Weights of a small GPT-style language model, trained from scratch on English Wikipedia: 10 heads of 64, learned positions.
MLP neurons of a small language model. Each row is named by its layer, matrix (up: input weights) and neuron, and shows model dimensions 277-404. Each number is 500 + 25 x the weight over its row's rms, rounded and kept within 0 to 999. Numbers have three digits each.
After each neuron's rows is what it responds to, as a language model described it from the Wikipedia text at the highest values.

L5.up1251:482509515555487489503539503484507479501496467485495417521501518462514490510528507515504483551487531493448517462517546526482514485478529517505507465520512499473478469484485478531461461516474513491494512454476499491487507404498477470493495521453501486515492516492511485522503515530506461486519445509489503507508524506503493485490501487509524494491502506494490497575493519466501484513477
Description: Before an event's date

L5.up1738:500487479484506474492497485499495488511471447499479520505498493545482489473474509553440518502488507513476511502508473523522512502496497502505490544545494529504520506491505529569542512459467470532504507498525501497463505528493503507490523484493513485504508449479518533468479462489455481514506469486504499474439517532474490478481473549491477502538467484496482502494451527493528529429478
Description: Table row breaks

L3.up897:511507504512470483514478479490502521504486508530481527522483518446539457495472493514494522478496501517488507455471482501508499472483463501513490509523519527506489497499517478516464539492539512506535516509524510477473464496511489509539482528522498532533490497526471509499494509516453540524503490471464503523466542475522500518502518480492492451486516479524524520490529480524506488537498
Description: Mid-word fragments in names

L7.up292:521528520459503529492494494521472484510447483491508455541537544478519482525524486502464488510515487522502515498489544520490521489539476474486500500524523508497496499502504540508458493484489508489529484502492497461486511505457509480498494472452470511529504495494538475476487523484490486484498465496498486519504474511469517538490532474524508543516507550479520525489497535501551486466497
Description: Table header line ends

L3.up1046:513496522492499512541499509540545509489489461524518502498488531456517469488507520514492502522471506493485504461470491515474492508511480541498483498490492502557458479495502507493502502447506443477492456490481495490492489461518486475526504444488480494498520472525480510503513502475517514542496513487498466534527503510532486484506486509487517464456543478516485522498521457513477514528497
Description: Possessive 's marker

L5.up2452:498491535493496491473475481491498492504536538492490453490517515500543532495508491461520530509510495524465454493515501450543513477495497483540532506479533471516508521453510493471517456496477514499501449561507494524497507538514455543508486503478456495445478468478494457483516498490489482547520496485496501486492504484445455478537474529512485529535537491499530500518478531528523532456477
Description: Infobox field labels

L5.up833:433465483546505476502474518467495526465566546441522508485558526537503472467503494538478510482493479505504524519473480491498483467518498485489515506529473543454525543517488531491458513506475489525477500575530537534509434519509542497479503498454505512448488530482548519502500479493495514475485484484482528496519534494492478499495533517536480502531482524531517477501478527510474508486490
Description: Before dates and year spans

L5.up2333:488512517526484530519498466545472560538462511488508490485492497559543474512509497533477575482518533556506493478477459473461486505496472485521494491543474511476506530500501472509516494516480526513486515534505489497481468451495528517501475525533503467470501445517501518481450513552506480523499557489444497490546494516501529490490493474483523517499499489502502482490522510455475503499529
Description: Name and table starts

L3.up1247:530508498504497496497507563502517471533487505445507522533500567474502550521507546536492446503483496448488533494495504483516537491481470496464440469530528509491527516529530481523477493465491511482486535489491500480483491520510503464491453466498487489522492470518552461492510522529492453465543486478513572501480485539469476508464518518518537478515496492512516511488502489459498488506470
Description: Table row breaks

L3.up1865:497503505501455425456499510539528495512493469526501479506507459478513538484507506512465504518471519503521518510515479494511530488514441506525515467523530475470523515525549480475487469504520520526509475497462461503487472554446486526512507498522504503494510499495505504487475506453457481475440493535525495516467536504515530510493479517487499537488470532497523491495492535524520520475497
Description: Wikitable cell separators

L3.up289:527537507489513535481469511470520533514519483507492491484496509519485495506483544506482481446508517473523483510531513496490482469504440519486476542487484500510540544512492494498507487516468475459501490487455502470521492499524508511478474529513512511514457546500520467511512551464524481474542473500525512497483479494478494507455513542488514487550510506492501528511488579485496524509493
Description: Infobox and table fields

L5.up227:511488475505505553513541524469469506526502452532497515510461518500522497508448496527474506442524514512461495470507497486506559492526515506495468494487522504515490472536496503509476536502502494524432500464515472489455511503488502469531510542539513514509535484489523504508548464490466517448521505469509479506534483460464521502506564553488508471486469526490520529479467539533550482508538
Description: Paragraph-break line breaks

L7.up1624:460526526501513523552483519482546455523489515508535482454495467488515486535475496500495492514521515477499562451477484491516513526516484479512531468503484502466474483508503485480504476511487523512491437483500524471496524523494520508522504472499480507503492510509509516488530482490487485515461494480466539521507524485501536490526458493507479514518516506472508518474480543497544509511490
Description: Before a date or origin

L3.up1526:520469503508515478517481535445502489540494509512494485505473561479495463516501526486537489554502523515444461515520505551477479488486525443510517506523518493526525511487455518503476524513538523522516489479452483482466506465526480464487511499480530496485515489504527524503454487496522472443484488491493475470482502522489511493439525519502561474501457536493540528480520503533510502516489
Description: Preposition before a date

L7.up1092:495538491530513479489475509518475501521499540512507469517543506492495518470493505510493505473509508487470542535529503500548512540528520512507485502497488559545534507492484469475480517485485512461467486528516516520510514515472518522482540520476513541449502500509499491498484519514505532530503492464459451511508490523497475516478512479503505498505518482547505523494536441463491497480501
Description: Prepositions in prose

L7.up1650:497491528480511486467475508498488487478498504481497484530479501497532485485456482515491504478514491489542523487482498485501525463494516548491494524478503525487464506518538515486446477481502479560507533522465482507501474549503512522485510506539489489490497525471481535463515517534515449502467480470519521462487470502478544519532485535483491462529514498525513530472524510543524510501498
Description: Table cell separators

L5.up2152:520478458533490529463515501488497517459443464485498506495497507471507504523473539516480485555544513506515539489495511511479501476468480562483507488490494499533477501541495505495523468470519474514498513509503519533441526530487475450498510521492527489483485483483497501469487473517482486498475531526541499514497502539533476490523464480493522524530519480537448513463479531513504508496504
Description: Number and quantity determiners

L7.up2323:544483511514512516482474522469500543490482522451462559515450489502530533514478488520549517495508490457501493467524478531524519555508523484505579458528509461490515485508489528509462505526470525504484523451498533497516499547529490514502520505506502479528478478498505547509489491484478481546504487489494476516502531526499456469544481477514539477486547497537507571443523493539510463485477
Description: Quantity word before plural noun

L7.up2330:512475513505514531448541536514501518500489515493513494501519479483515484511542487483520508492488511505525517500484518477522510507518491482506456474512500531481497465517517526525498510486509552443508478535521477540494478492496516498472529547536508493496494488448501459490479561507509460506504459504509470513488538488541520491486482539451493479435487485518487502529496494528512512500537
Description: Mid-number prediction points

L5.up1985:472558473474508471505493493478505483485478494442518486483453466536473515450539508476485508487509536501429519477476503547511461512535493524516526514481510490497508500514538499456533500487517480455526503502504504484477532472498497475503487482508523477535451525490490560532480509488507524511492527483507513468511519510492446513508496524505473483495487525551510499478476529558492520494464
Description: Prenominal modifier endings

L7.up1441:483512472484538518497450458462454503507482506514565523487466503488500508482554510509485484528492513444520505527497469491489530547504526500477538499490524510507505494507533495515469506499522546494474520528521482523468536515479524536536525529489467499510522491506514539465483496501541517463504521538533486523474473449506469541422474486477506456516508446535467473524480490502506499527486
Description: Section heading starts

L3.up684:479534514487507498510511497471501473487511469474485524512493450509466456474517565511455489483523515500465466433480508498528505462487542524446507531467509465476543506475525514468524512498509469522560505515501486454534528520493454464525487519483520489506462501482474531473480476495491529524516547448540488465539507491480509450511529506536498503502487505546532542493508477493412506541434
Description: Compound-completing pieces

L3.up1390:542528522497517468557500491474475512465518461463520496482518494529473510487442514503517529460473524478518523496469516482486519523459490495477526504486538478530543523523473430527493458495452497474532499496520489516499552498459504476470483474500522547515497516477531511527544509540508475468533523528489483492450503524479509467495492479512476466504513492515506489499459479486497489494559
Description: Section and row starts

L5.up2393:501479510479509528533499492515523508462511512546488493518516502545455513514512563516487514447512463537477494494502463519458513473505501473546459482506494537482481525528536466528550485515446552486445482477495491489484473566468484523456526478522499511493474443519530546483489478489504471493475483482492516498535514503511453531531508498472549508502489508474508440477483493490498508505506
Description: Interrupted auxiliary complements

L5.up1337:485522534472497512500477514481515529490449482509514485481504492488528468500497439462501535486467486492556479502470555560560533547530438490493493471532520493535492516502487495522490532488478541444498534469495471472487506511488483514544470505495498526517518471482521465519505504485505538481499501501505507512449514458513510555474525514523525497461498536497493496533499493520486539510477
Description: Possessive determiners

L5.up1995:491468512499494541503470474510516486512477459518494500502504509482529534556529489470471496501522465472505498516489488510513521480539519482519476539496550506481481518457457448458528498478488531519502487528478518525477511517511482448538469513537517506509458504489498455508459531529459523515488501527506488503479519497461495502479472498492438482484503497473531475496490535505479497496510
Description: Infobox and table fields

L7.up1563:466434454496493494495496543477501503516516479513483452487533493507514486505522465539503533477497548515494472476515492538524513518484479503501453504507498472478528524528499528535520509495526523507490484454476543503491499493461489483469518482490487519501527480474504476530530507502490518523477546491456554487504456505522515507478494459508509457518466506460489522494531535471512510527474
Description: Second subword piece

L7.up759:501510484537501504493509481472494499496445506480492512534464531453475490532511457500513483541477491456447504491514528512451496503503551473503509503496489521471462477539488468507455514475441484496492505459503515554462497479492513492505477469475512501484497528508470486536521508535476458495460486461485541544466467516498522484520511506494483486498505467534494486517535500510510484512486
Description: Before an upcoming date

L5.up599:497466536543523504531487508531500484489488509511510465502480522461513523511503440506536504481480515450540540496461477515532540510486471504468507510473488488499482457497478475522492497466523492463516556496550496550508533489510508509568518533486499505499473513480513499523494516468515480516556502460473490538474491471532532490498490481530511471480528513538502519468526471470492496520481
Description: Range and pair joiners

L3.up1260:499483491515482486468493496501536494481525515492515533460502491480543509456502461495491509498516511478496506491499486519517529498487518524499474479517511505511548524512521507519542476472502506532502516519561541481476487526468501472486523477531505481478499513500460492496513495529473466472488492459504495503508497475507487476519533500529553541469526492490493521490470470519483483506479
Description: Prepositions before noun phrases

L3.up1371:467537476496511525481493481490507454494523517488492484499491545517510539495478463505486545483531486525523515472487496461530513486479497473529520508444500529445468513494468504523481489469470476475467544544523482542502479500543480501531476531488563481466473504489492486519501486518549509503478481503494487484470513487468478496492505479510476505483527472490496486518512513495539501495504
Description: Start of structured fields

L7.up1008:478528530457471514504518450546483482524494461477522496498499508453501526496507491494505502493501506515542513512505496519534581494494483478496485495484496511530521534461496508519519503494501456487515514470506503497502538499481459478511497471514516465462455525489532495493495495533497508553474539495455480503460500508473503498525473505526509524473489543540511501454521494465484473520451
Description: Possessive before noun

L7.up1764:469487511513544531495489535451505492463515482453515506475545518553536545514513513473495519473476542472514501502498555501486491477508478495532495462530522478495445493495491483509486507466501553489541510510523490529533443518496526533492486513534521518497499489489490468529467458527483499504481532512467505474484484538475477490541537518487481511503501497514529501537433478484469502499465
Description: Coordinate and section separators

L3.up120:523494485516527489462498491476461535497499484505517501501431487518507515504494531514542527521485543485462545526474484546511508500490490478467539445496542476499465500498487507468489553533464475511446519503498490483511575470510532502530514534520521471534486499496516541519500457479528433513487493521530508488526504488518468495486472459515589519469570490537502515480516496510479505524486
Description: Quantifier after verb

L5.up2066:467489561506510507459492476508501503504495489479520470531489482460499471507497503524488478520515496522559524510527486537499497503457478504498507503510560493492522513510528476527516542523515505497482466483519504515497512547501529482534501472505506521510444439512517469476483493441480500489461541492510508505490515472486465536514478479523465483504457463505492510509520503477486478518487
Description: Table cell separators

L7.up1699:498492487496531500525505496469518477507475510472525526486507512508461533438478504517509463470501527510487485513469501494518520526489523505497508530475497491537448552516500473470504518497481492545486498533474519489498514488444520508524493536477515488533509480517509507518504473484521477470519505443473467543506535541465545526465511449522512525525486495480506502534546528488476512521476
Description: Mid-proper-name pieces

L3.up1710:476466519519516499486491485475525539525525503470486492524474529536507453508458499524500510478509535497502502543507527454471530505452530541494482492481511505466544512487506481531502495489495496487480494500516525477493466476489500497520519486506509493513532487560484479534451480523439434514519508516533490484521530476544480501515498479496468516451462478506513490484455458505510478517506
Description: Coordinating conjunctions between nouns